Weights of a small GPT-style language model, trained from scratch on English Wikipedia: biases, a variant of Adam for these matrices.
MLP neurons of a small language model. Each row is named by its layer, matrix (down: output weights) and neuron, and shows model dimensions 128-255. Each number is 50 + 15 x the weight over its row's rms, rounded and kept within 0 to 99.
After each neuron's rows is what it responds to, as a language model described it from the Wikipedia text at the highest values.

L6.down990:37 48 68 46 17 69 47 49 40 46 44 43 41 51 63 63 55 78 35 42 46 61 75 49 54 35 57 79 85 53 66 60 54 56 65 62 45 44 37 58 55 61 52 31 30 76 86 75 55 46 27 60 67 49 41 62 47 39 44 73 36 47 70 37 50 63 61 61 65 35 75 55 39 40 73 64 46 52 39 45 57 55 59 16 58 53 52 61 37 37 87 64 55 58 51 09 71 34 17 41 61 35 37 57 68 67 36 65 45 36 62 67 55 60 26 50 38 42 93 44 33 69 70 45 76 47 57 29
Description: Mid-name fragments, table cells. Middle subword pieces of proper names and numbers in table cells or sports results, e.g. Port-ad-own, Sant-or-ini, Nov-ak, 36 or 97.

L6.down288:31 29 56 50 54 63 27 63 96 56 57 46 62 57 43 51 71 39 57 21 45 43 46 56 48 60 65 17 39 70 22 33 44 53 52 56 48 35 57 57 54 39 50 63 54 40 26 42 74 50 46 74 63 38 51 33 64 41 87 55 64 47 38 72 63 60 41 34 64 24 73 69 52 51 51 38 72 32 47 73 47 58 33 33 54 40 52 63 56 75 49 58 46 62 57 49 33 36 52 51 66 70 47 51 48 51 55 35 62 30 35 58 39 55 64 49 43 47 19 33 42 59 62 59 72 33 36 30
Description: List-item commas. Commas, and word-final pieces fused with a comma, ending a name or noun that is one item in a list or clause series, as in "Crowbar," "duties," "ribs,".

L11.down891:60 67 61 35 56 49 39 56 17 47 56 55 52 93 58 76 46 60 62 54 60 62 39 51 61 34 52 52 31 68 57 74 56 44 31 35 62 55 44 65 70 54 53 45 68 37 56 26 64 30 19 49 61 51 42 52 27 86 49 32 68 48 56 38 38 34 52 66 63 53 32 42 85 47 49 90 51 45 44 49 30 49 55 50 40 21 30 32 57 44 46 65 86 29 20 76 72 46 48 51 44 40 59 45 24 49 79 34 61 39 51 48 51 66 12 29 76 45 29 52 30 60 39 53 52 60 47 54
Description: Structured list/table tokens. Tokens inside Wikipedia tables, lists and citations such as pipe separators, coordinates, URL slashes, and dates or names in repeated-format rows; weakly selective.

L9.down1422:33 46 33 55 25 62 60 60 58 68 75 40 56 30 84 39 65 53 49 71 47 60 78 62 77 19 36 82 32 47 48 49 50 61 29 46 65 42 48 42 63 23 52 44 62 16 54 58 37 56 46 52 74 79 32 63 47 65 92 57 29 36 63 67 49 84 47 55 56 53 32 50 63 29 47 50 72 36 57 53 40 44 38 56 32 50 39 73 36 42 71 43 47 65 37 55 27 48 61 64 46 63 48 56 32 55 40 16 46 35 50 36 30 42 39 36 46 35 50 59 63 52 76 16 29 31 39 40
Description: Role noun after "a/an". Head nouns or their pieces right after "a/an" or a nationality adjective, mostly occupations (biologist, football player, voice actor), also guidebook, festival, and table line breaks.

L6.down1534:48 49 64 76 05 71 48 29 43 55 80 30 44 79 66 53 61 42 49 37 19 45 64 30 48 38 68 17 47 66 32 79 29 54 68 38 69 58 62 31 47 60 57 31 57 51 24 40 50 45 52 47 33 84 58 21 47 34 62 30 36 86 57 51 81 55 56 65 60 44 57 39 47 64 74 69 31 36 77 40 49 25 27 65 38 51 40 39 31 55 44 50 62 58 72 74 66 61 54 48 37 40 62 58 46 40 63 52 68 41 70 42 61 60 21 55 58 33 48 75 26 51 45 40 38 37 52 40
Description: Structured-field tokens, coordinates. Latitude "°N" in decimal coordinates after "/", plus tokens in tables, lists and name/role phrases like "Bishop of", "born".

L11.down295:28 49 33 25 64 47 40 61 47 62 33 46 49 52 27 27 64 65 73 30 33 49 48 35 10 20 45 34 48 44 64 33 82 48 31 49 38 52 47 61 55 61 32 20 48 70 52 34 52 45 45 71 25 23 48 61 36 42 34 45 50 39 44 60 58 47 25 39 60 52 55 74 53 38 58 37 59 14 41 47 46 25 62 48 40 55 46 50 60 66 43 33 73 84 48 47 14 23 77 41 53 49 48 42 90 47 60 57 63 55 51 44 54 61 76 52 38 74 47 38 46 66 49 33 35 56 64 49
Description: Coordinating "and" in pairs. Mostly "and" joining two parallel words (humorous and dramatic, offence and defence); also first names in tables and lists (John, Rob) and present-tense verbs after a subject (lacks, depict).

L6.down534:69 70 55 42 56 45 36 71 39 63 72 60 61 38 12 31 60 53 46 47 41 49 59 48 25 30 43 74 38 62 72 64 35 49 78 58 55 28 62 63 53 63 49 64 46 73 40 29 31 59 47 60 59 48 78 74 73 73 43 70 41 37 41 67 29 57 42 32 52 32 71 56 40 83 51 47 63 46 38 14 50 47 40 28 71 78 40 42 60 40 56 71 23 40 71 82 60 48 47 50 38 70 23 60 55 55 60 55 46 51 53 43 33 62 49 49 71 43 49 46 58 61 62 55 19 59 46 62
Description: Place and institution names. Words inside multi-word proper names of places and institutions, such as South, North, National, States, US, Pacific, after "in" or "the".

L9.down1309:50 64 62 57 40 64 69 52 39 64 57 26 43 80 47 55 41 27 52 19 54 65 54 71 43 55 55 52 85 60 33 58 41 44 68 32 46 27 42 44 38 48 37 35 58 23 29 53 58 62 85 35 37 41 37 50 50 42 48 62 42 45 43 53 58 53 60 55 54 70 44 53 32 28 48 43 33 65 63 55 48 48 55 44 52 61 44 40 51 58 35 57 59 54 43 68 31 27 41 45 56 38 30 35 60 80 61 39 34 80 31 39 52 46 43 31 70 71 44 50 41 40 46 29 62 21 55 59
Description: Object-taking relation words. Prepositions (under, at, to) and transitive verbs (told, warned, prompted) in Wikipedia prose, just before their noun-phrase object such as "the".

L9.down689:29 73 53 46 62 25 65 40 30 51 44 47 65 60 30 45 39 76 65 82 45 52 72 36 25 50 49 26 09 64 34 56 47 45 31 59 53 51 62 67 20 48 70 52 38 42 53 56 33 52 78 61 35 42 48 70 56 70 29 52 40 49 63 41 74 77 49 56 09 48 53 58 28 57 62 61 39 41 54 61 70 67 48 51 59 44 51 45 13 39 29 45 55 55 56 15 49 54 50 73 57 53 62 59 43 62 58 47 47 59 40 55 25 48 33 46 52 41 68 62 42 61 77 33 51 42 66 70
Description: Range-joining to/and. Connectives joining the two ends of a from-X or between-X span, mostly between years or numbers: 1969 to 1973, between 1990 and 1998, two to five.

L11.down890:42 51 43 43 45 05 41 29 53 37 41 52 54 64 67 51 52 60 44 70 32 46 52 45 48 43 42 58 39 64 45 40 72 43 52 59 60 52 57 37 73 32 47 69 50 47 52 48 61 38 49 73 24 48 69 42 59 39 54 85 43 44 31 38 54 61 60 64 48 51 35 60 32 37 56 26 65 41 38 64 60 45 52 50 55 51 24 65 32 49 49 57 63 59 56 30 45 37 72 66 32 45 48 16 50 51 26 36 37 33 71 44 64 53 53 54 51 36 52 64 43 41 53 57 74 45 38 41
Description: Ordinal and positional modifiers. Ordinal, rank and direction words opening a compound or name, e.g. second place, Third Division, North Dakota, rightmost, Red Cross, plus some word-start fragments (al in aloft).

L11.down481:46 42 46 69 55 43 69 57 58 61 74 37 34 52 53 64 29 59 65 63 74 45 49 43 29 49 42 58 44 49 53 51 41 73 22 68 53 33 36 57 38 57 42 49 39 55 46 65 53 60 44 43 35 56 70 37 34 39 29 55 49 64 73 57 48 62 66 33 74 66 85 48 44 38 86 38 57 43 17 65 39 71 43 51 45 18 63 60 32 33 59 66 33 55 18 57 30 29 45 61 57 82 55 51 39 51 36 39 33 30 45 39 46 57 57 50 46 64 64 57 54 29 57 36 55 65 60 46
Description: Sports table cells. Cell values right after a pipe in Wikipedia sports stat tables, such as 30 or 44, plus row-ending line breaks; also word-start pieces like f in fence.

L11.down624:50 70 57 68 50 55 52 75 61 37 50 33 52 49 68 77 38 63 58 62 41 53 32 63 30 53 70 23 65 54 33 49 42 61 49 23 52 32 61 27 60 39 56 83 48 51 87 48 21 39 42 63 34 35 52 42 32 56 38 38 39 30 38 49 44 50 58 37 38 42 62 46 66 73 61 38 45 32 41 58 27 44 47 49 67 42 48 52 23 58 72 52 54 58 51 36 48 45 60 54 34 47 48 77 50 54 18 74 56 49 40 60 24 38 80 52 56 56 34 33 52 74 76 46 57 31 33 34
Description: Comma ending a clause. Commas fused to the final word piece of a noun phrase or clause, often a number or plural, e.g. "students," "losses," "5,".

L11.down1196:50 57 44 64 29 35 34 68 41 44 63 73 21 99 62 54 58 48 58 51 66 64 60 52 71 39 54 37 59 41 29 54 51 45 53 36 38 44 41 36 61 67 31 39 58 63 57 43 53 31 39 49 33 70 69 42 42 74 32 36 31 39 51 42 45 56 48 64 64 61 36 64 50 45 45 72 34 62 45 53 37 46 49 62 79 69 47 51 48 35 84 65 53 36 51 53 55 64 41 49 53 41 17 49 51 60 78 39 34 64 51 67 61 46 42 26 59 62 57 57 49 53 43 52 47 47 70 69
Description: Function words after verbs. Function words (a, the, to, by, be, been) right after a verb in biographical narrative, introducing a role or agent: appointed a, voted by, decided to.

L11.down1105:56 37 50 27 63 55 39 38 51 44 40 49 55 35 46 62 54 71 13 36 55 65 19 52 86 29 62 45 32 38 23 56 54 48 69 40 67 45 69 41 29 86 60 60 57 65 62 68 22 27 60 64 23 58 69 56 35 26 48 42 14 47 68 73 29 25 54 60 81 59 71 17 58 65 46 46 57 34 52 54 62 50 51 47 67 50 58 67 69 71 42 21 38 60 52 53 55 60 73 30 57 42 25 63 23 55 55 62 45 48 45 36 61 68 38 54 43 37 26 48 51 57 36 28 18 43 45 52
Description: Word-initial pieces in titles. Single-letter or short opening pieces of words in the middle of multiword titles and fixed names, e.g. T(osca), Family T(ies), Naval A(ide), T(ough), plus "on" in "oil on oak".

L11.down699:67 71 32 63 49 40 54 61 48 64 52 65 34 53 67 08 64 51 44 33 41 47 59 68 87 38 46 36 67 46 65 67 46 31 51 45 57 39 75 60 51 51 29 68 41 25 52 40 44 33 62 59 51 46 40 61 82 62 52 42 46 34 55 42 46 59 52 46 82 62 59 54 09 46 54 33 74 32 58 59 49 36 39 41 75 65 56 69 45 26 59 70 47 54 49 82 58 69 43 65 34 75 56 42 60 36 32 65 36 45 44 49 65 43 43 41 41 42 59 47 58 60 34 47 61 58 25 28
Description: Ordinal and compass modifiers. Ordinal suffixes and ordinal words opening a noun phrase, such as 8th century, 7th Fleet, first time, plus compass words like South, West, North.

L9.down658:28 36 60 36 48 29 50 79 49 76 34 28 44 95 67 69 34 60 72 37 35 32 55 60 45 48 52 52 56 55 52 70 53 59 35 41 44 37 68 42 34 64 59 70 38 53 39 28 64 39 52 39 59 39 50 18 43 28 74 53 66 49 63 45 56 45 56 67 35 36 44 35 47 72 60 52 41 47 44 64 21 56 35 47 58 64 59 51 33 63 73 45 49 50 46 64 42 47 65 60 25 63 48 53 69 59 33 57 58 63 32 49 56 26 30 35 62 45 67 38 67 61 47 71 58 61 48 39
Description: Determiners and quantity words. Determiners and quantity words that open a noun phrase, such as a, every, one, this, no, and 1, often before units like year or week.

L9.down844:35 52 58 27 37 52 31 39 24 66 49 50 64 59 36 45 55 55 48 59 64 52 78 33 41 30 19 60 54 56 46 58 38 36 56 42 50 78 62 38 52 43 32 60 27 51 51 37 66 53 55 77 57 58 77 55 60 55 27 68 67 68 37 50 64 40 56 61 48 39 63 26 69 84 63 29 56 41 43 46 52 56 52 60 45 35 69 54 52 49 46 41 61 53 71 61 44 63 51 55 64 35 66 80 39 70 41 81 60 62 50 26 23 36 49 43 34 35 66 95 45 44 63 35 60 33 36 63
Description: Wikitable column separators. Pipe separators in sports and statistics tables, mostly in header rows after cells like Pld, Lane, GP, or at row start; weaker on mid-name word pieces and census decimals.

L9.down886:63 65 20 36 37 67 31 34 45 77 64 52 47 54 32 64 60 82 46 34 50 61 22 27 33 51 42 42 23 64 63 72 59 64 27 53 25 44 70 69 68 78 86 52 53 32 53 36 40 69 44 69 70 49 51 73 33 49 63 86 69 27 56 64 46 68 44 41 40 43 69 32 34 30 66 61 33 58 40 40 41 51 48 70 37 36 74 74 60 29 37 50 51 46 28 64 56 49 43 58 58 63 78 48 29 44 63 49 19 70 50 39 55 46 34 18 56 28 71 63 61 41 52 68 46 62 55 48
Description: Start of institutional names. Mostly the first word of a multi-word proper name or heading, especially National (National Register, National Science Foundation), also International, World War, District Court, American in descriptions.

L6.down804:72 56 55 66 60 39 44 73 35 46 54 61 48 40 33 00 71 54 59 37 53 52 35 40 54 45 60 78 48 83 63 48 49 53 34 61 47 44 70 41 65 54 61 35 55 53 40 56 29 83 35 56 29 26 60 38 35 32 32 37 50 63 41 53 65 31 43 59 60 71 59 50 51 67 43 57 76 52 72 34 37 51 46 38 60 36 62 75 49 62 42 34 99 65 75 41 47 58 56 44 60 32 70 75 32 55 54 63 30 50 68 68 79 48 17 60 33 64 66 60 53 50 46 44 46 83 68 59
Description: Early subword fragments. Short word-piece tokens, often vowel-heavy, directly after a word's first letter or two in names and rare words, such as M-in-ister, A-p-ollinaire, Peroxone.

L9.down1033:67 26 48 60 65 39 18 60 30 30 54 69 32 50 54 48 65 49 56 59 36 63 72 45 48 26 37 19 74 34 73 46 51 34 56 53 25 53 66 64 85 49 27 52 67 56 64 29 48 59 37 61 45 54 55 78 67 66 52 56 54 36 64 60 39 68 45 40 43 61 35 52 44 38 30 61 57 52 46 74 50 32 26 83 57 48 57 55 68 71 55 56 40 46 50 79 32 38 52 23 26 37 63 45 39 37 68 44 46 51 50 59 67 35 31 44 49 23 36 36 50 63 55 41 64 61 48 53
Description: Ordinals and name openers. Ordinal words and opening words of set names, usually after "the", such as first, third, United (States), New (York).

L9.down1034:30 54 69 42 60 63 13 74 51 52 54 43 55 57 59 37 64 46 54 16 69 34 23 58 60 30 26 49 23 65 46 54 37 55 55 32 60 40 57 66 66 74 36 35 48 60 57 31 46 78 40 58 25 44 62 69 60 61 64 34 75 38 72 49 49 40 52 62 34 65 64 65 22 52 61 40 51 54 28 57 34 58 25 35 64 39 56 43 50 75 70 47 67 92 68 69 23 75 38 51 23 33 39 51 40 87 50 44 49 41 36 46 61 33 61 58 20 37 39 38 56 29 36 73 34 60 25 17
Description: Word-start second fragments. The second word-piece of a word right after its capital first letter, mostly at line or heading starts and in names: N-ic, M-in(ister), M-ar(athi).

L6.down1196:60 91 53 45 68 67 58 23 47 43 41 29 84 61 72 47 46 74 63 61 43 35 55 54 30 54 27 50 48 51 49 45 72 49 55 41 51 34 49 57 08 50 58 61 47 53 34 57 57 31 48 54 53 50 49 44 40 65 27 57 62 40 31 58 44 51 61 59 65 33 44 60 52 59 60 44 49 46 39 46 69 67 44 64 64 58 41 16 76 52 62 57 41 51 39 28 82 58 49 38 56 56 37 38 64 65 65 62 51 37 42 48 57 20 41 74 35 49 45 43 64 69 40 60 78 74 72 53
Description: Table row end. Final pipe or last cell value closing a row in Wikipedia markdown tables, mostly numeric stat rows (football squad stats, career stats, census figures), just before the line break.

L6.down229:13 40 53 71 60 36 51 41 43 58 57 47 61 16 32 57 78 68 46 33 43 51 36 52 72 49 32 44 49 68 40 58 61 32 43 34 69 51 66 35 68 73 63 55 63 49 42 50 46 43 39 59 56 37 30 55 13 45 77 41 60 39 56 46 42 39 29 61 53 53 60 32 39 49 41 25 12 65 78 59 52 68 53 42 41 72 55 48 60 74 71 42 20 54 39 40 43 70 68 58 55 58 48 75 24 38 54 54 73 54 41 42 67 69 51 46 57 36 23 63 67 44 62 57 57 39 63 75
Description: Mid-name continuation fragments. Tokens partway through a proper name or compound, mostly articles, word pieces, newlines or hyphens, such as Gaslight An(them), TV A, Long John.

L9.down11:68 42 43 50 50 87 40 54 44 46 55 35 35 63 63 24 77 48 50 27 64 68 37 50 75 34 43 68 67 36 53 74 48 42 49 80 73 49 36 74 56 55 71 49 17 44 40 66 55 34 24 49 43 48 28 32 40 33 46 49 57 24 63 41 57 34 23 50 40 49 59 27 43 24 64 55 54 41 35 61 51 37 53 58 40 76 15 61 39 25 36 34 50 56 54 54 18 68 33 60 47 55 78 54 32 70 51 61 41 49 49 23 59 61 61 52 75 61 36 53 53 55 60 39 35 67 71 62
Description: Clause-initial determiners. Determiners like the, The, his, our, whose that open a new noun phrase at a clause start, often after and, commas or introductory phrases.

L11.down786:51 50 63 58 61 65 41 33 60 78 53 45 54 84 46 55 68 55 60 47 45 55 49 47 64 65 39 52 45 56 46 41 38 47 74 39 61 25 62 38 64 47 43 53 34 44 47 23 14 38 60 36 60 64 54 73 57 30 34 69 09 39 55 72 43 58 53 74 43 59 30 45 36 40 47 00 56 24 41 53 27 61 36 38 37 39 74 56 39 70 63 82 43 50 50 27 44 47 21 82 37 63 64 39 81 68 47 57 47 63 61 75 53 43 55 50 59 38 47 42 46 48 44 45 26 56 73 39
Description: Head noun after "a". Final piece of the head noun in a classifying phrase "is/was a (adjective) ___", e.g. member, museum, snake, film, synonym.

L6.down1316:59 38 38 61 59 53 38 50 42 27 42 38 64 63 66 41 31 31 23 28 28 46 51 44 45 52 44 52 62 49 77 44 43 48 38 48 65 72 57 48 26 65 55 44 46 49 71 30 49 71 90 50 65 31 56 32 57 58 36 24 50 20 31 47 33 67 46 29 60 42 56 28 70 33 26 45 66 43 54 74 42 61 58 37 52 49 33 74 76 56 69 29 48 59 50 50 38 31 68 51 59 27 14 68 56 39 58 52 41 35 66 35 60 45 47 41 62 21 41 62 10 72 53 42 81 70 34 68
Description: Word-completing suffix pieces. Final subword pieces that complete multi-token words, especially German -ung and -ut endings (Zeitung, Kunstinstitut), plus English -ed (teamed, dwarfed).

L6.down1206:49 51 65 53 25 20 52 48 58 30 71 65 48 70 52 57 68 54 33 13 48 65 67 60 63 51 49 34 49 20 28 53 51 40 54 52 56 29 70 40 47 46 34 39 77 52 74 46 72 45 76 43 67 42 49 37 55 48 55 51 48 47 51 81 68 45 69 52 62 51 50 62 57 41 56 50 69 82 21 55 48 55 65 37 44 35 26 63 66 60 59 56 57 01 59 45 59 35 45 38 44 68 31 78 41 40 47 61 49 57 55 30 46 65 63 26 64 56 26 68 52 57 45 23 45 52 68 35
Description: Start of list items. First token or word-piece of a new item in structured Wikipedia text, mostly after a colon, comma or heading mark: GNIS ID digits (58, 10), Rhode, Pro(ducts).

L6.down1045:48 52 80 44 35 62 39 44 50 36 41 38 67 50 56 76 48 12 55 38 26 53 48 51 55 89 45 56 56 25 37 34 37 64 26 65 47 50 53 25 42 56 46 69 19 38 78 61 49 46 25 57 34 57 40 60 57 37 64 75 32 36 33 59 35 51 38 67 69 52 50 32 30 89 44 48 42 64 31 51 52 46 35 61 55 86 45 40 60 36 25 51 58 78 51 54 53 68 41 36 64 52 37 59 50 53 73 68 58 39 24 66 63 39 47 40 42 40 58 43 32 53 63 77 92 52 65 40
Description: Slot before a name. Words that directly precede a person's or organization's name, such as told, Succeeded (by), director (of), Candidate, hired (by), and by.

L11.down1165:59 50 43 41 30 53 39 52 57 39 53 49 66 62 57 36 47 46 71 56 28 46 55 76 37 29 53 55 31 33 29 57 57 70 37 53 36 37 51 48 70 52 48 17 21 83 17 64 52 51 42 48 68 53 52 19 78 61 20 62 64 55 35 62 49 36 69 38 53 75 32 63 27 54 28 50 28 48 59 55 27 56 33 27 69 37 62 78 44 48 68 29 25 95 53 55 15 45 43 40 45 43 51 50 56 52 57 68 52 56 15 51 68 53 48 34 33 30 50 43 49 36 70 57 65 50 56 52
Description: Definite article "the". The word the/The, strongest where it opens a title or proper name after a newline, comma or parenthesis (The Rolling Stones, The Square Ring, (The Appletree Theatre)), also theatre/theologian, El, La, Le.

L6.down595:30 34 52 55 49 60 32 70 20 53 60 48 71 56 54 21 54 42 67 62 56 52 42 72 60 53 48 43 30 36 65 27 87 39 68 68 80 38 52 15 27 50 51 45 44 53 49 33 44 27 74 35 41 60 43 18 64 37 32 20 76 74 51 58 20 66 37 53 63 57 52 31 38 48 67 14 65 73 51 52 68 41 62 65 52 44 53 44 69 56 49 38 43 35 23 27 34 49 39 45 40 50 48 40 41 65 71 46 08 53 59 60 99 61 58 42 33 47 69 72 74 63 61 57 58 29 53 49
Description: Determiners and possessive pronouns. Articles, possessive pronouns and subject pronouns (the, its, his, her, it), mostly right after "of" or another preposition, in expository prose.

L6.down965:59 58 34 55 56 44 25 49 71 22 69 91 55 47 34 50 33 34 67 76 63 52 46 47 28 88 31 80 35 59 55 52 59 64 45 42 60 71 36 33 40 70 27 45 58 58 58 11 39 62 73 49 59 32 80 38 50 37 48 59 73 44 46 40 48 55 48 52 63 36 61 51 44 59 50 66 60 72 29 74 68 30 59 61 48 33 41 50 45 68 78 37 45 65 31 31 24 56 48 65 67 56 28 41 10 42 28 45 92 51 50 57 60 83 48 56 54 32 31 39 47 26 54 78 65 31 56 58
Description: Range connective "and"/"to". The connector and or to in paired ranges, mostly after "between" or "from" plus a year or number: between 1527 and, from 2009 to; weaker for "both X and Y" pairs.

L9.down580:47 45 50 78 27 49 37 27 47 65 49 37 42 92 43 58 26 64 60 28 54 43 59 33 47 47 42 54 39 48 67 38 58 63 69 45 48 32 46 63 65 63 34 33 46 42 49 38 49 50 42 35 63 52 56 76 53 55 44 46 63 44 62 62 49 62 43 44 68 46 32 58 48 56 50 24 78 41 31 48 49 48 33 48 37 61 64 48 28 73 52 54 57 87 62 43 50 70 39 30 49 60 42 61 48 71 47 58 44 63 66 47 44 60 38 45 68 34 36 60 55 51 47 60 60 74 56 38
Description: Start of structured field values. Tokens opening a new field or value in infoboxes and tables, such as line breaks before "- Time zone", cell pipes, coordinate numbers, and day or month after "(born".

L9.down1429:47 54 41 39 68 61 68 17 55 51 43 35 64 62 54 38 53 73 29 65 55 59 51 34 62 45 46 27 43 75 51 14 44 78 83 66 45 56 58 44 48 67 39 44 57 61 47 29 30 60 49 28 56 64 64 30 46 58 36 16 40 24 32 32 82 38 72 39 41 45 64 50 67 00 37 47 41 27 40 59 44 39 56 54 33 67 49 61 60 63 28 42 34 26 44 36 52 47 37 51 36 39 56 55 47 59 21 55 44 45 55 34 45 59 49 44 52 62 50 51 30 47 58 36 44 58 48 70
Description: German word pieces. Pieces inside German and other Germanic proper nouns and titles, e.g. -ung in Entführung and Zeitung, Bundes-, -stad, -hard.

L11.down1240:40 46 50 52 44 20 51 86 26 60 33 41 72 45 44 37 62 40 53 42 45 14 49 66 62 38 35 62 26 69 92 49 38 10 47 35 55 49 40 64 73 66 60 54 51 61 81 52 72 41 46 48 41 10 46 56 54 70 65 07 30 37 58 73 56 60 44 51 57 52 30 47 16 84 41 42 28 43 60 62 58 40 59 42 55 27 45 53 60 77 76 31 49 65 53 46 54 87 56 45 71 60 69 66 41 38 54 49 41 28 43 59 47 46 82 48 66 39 39 44 62 50 36 65 52 52 43 34
Description: Foreign-word fragments. Word pieces inside non-English names and words in English text, especially German, Slavic, Hungarian, such as Entführ-ung, Gr-č-ište, Sz-cz-ecin.

L9.down248:25 58 24 63 60 56 62 28 44 27 59 68 55 68 53 35 35 61 77 47 33 37 66 58 48 43 45 17 51 75 50 52 62 40 15 65 36 62 57 61 26 38 50 57 37 58 31 65 76 76 48 44 31 54 54 56 39 59 44 46 59 62 38 36 52 65 72 58 32 45 58 75 41 54 46 52 56 48 76 58 60 51 60 60 46 42 48 11 37 64 28 36 40 45 42 49 30 57 52 24 51 59 32 42 47 29 65 47 75 35 40 28 51 59 47 65 54 74 43 43 40 38 43 51 63 63 48 38
Description: Commas in lists. Commas, usually fused to the end of a word or number, separating items in a list, such as hip-hop, / Carrarese, / chemical, / 1971,.

L11.down781:47 31 67 43 66 62 41 36 38 27 86 34 74 52 58 67 56 52 35 57 45 51 61 45 83 54 53 38 58 36 52 24 60 60 47 42 39 63 41 34 73 48 54 79 20 57 43 32 40 33 46 40 64 55 51 51 57 45 63 73 44 49 57 62 55 68 64 49 34 33 73 52 33 58 65 39 33 37 54 63 58 61 39 17 40 38 44 43 33 24 67 41 39 53 53 55 34 56 04 64 46 43 22 58 52 67 66 56 61 28 49 60 81 40 32 40 68 40 24 58 49 57 53 39 43 57 56 39
Description: Mid-name word pieces. Single letters or short pieces early inside proper nouns split into fragments, often foreign names in tables, such as N-i-agara, Jeon-b-uk, S-i-oux; weaker on table cell pipes and numbers.

L9.down1384:51 74 43 55 49 39 31 30 61 85 33 61 50 85 48 25 55 42 50 28 60 61 65 41 34 42 47 44 64 48 63 47 59 50 52 35 47 75 24 46 54 26 29 39 80 33 46 39 38 58 58 40 55 64 54 53 68 47 36 43 72 43 46 51 69 60 43 32 72 43 54 32 52 38 68 52 41 56 42 67 48 47 63 39 61 53 30 31 13 32 52 41 40 45 33 75 66 57 35 67 76 59 48 44 54 61 53 53 62 29 73 43 37 57 34 61 21 84 51 54 36 47 56 56 40 34 37 76
Description: Table cells, late columns. Numbers and pipe separators in later columns of pipe-delimited sports tables, e.g. goal difference +76 or −11, and totals like 28 or 48.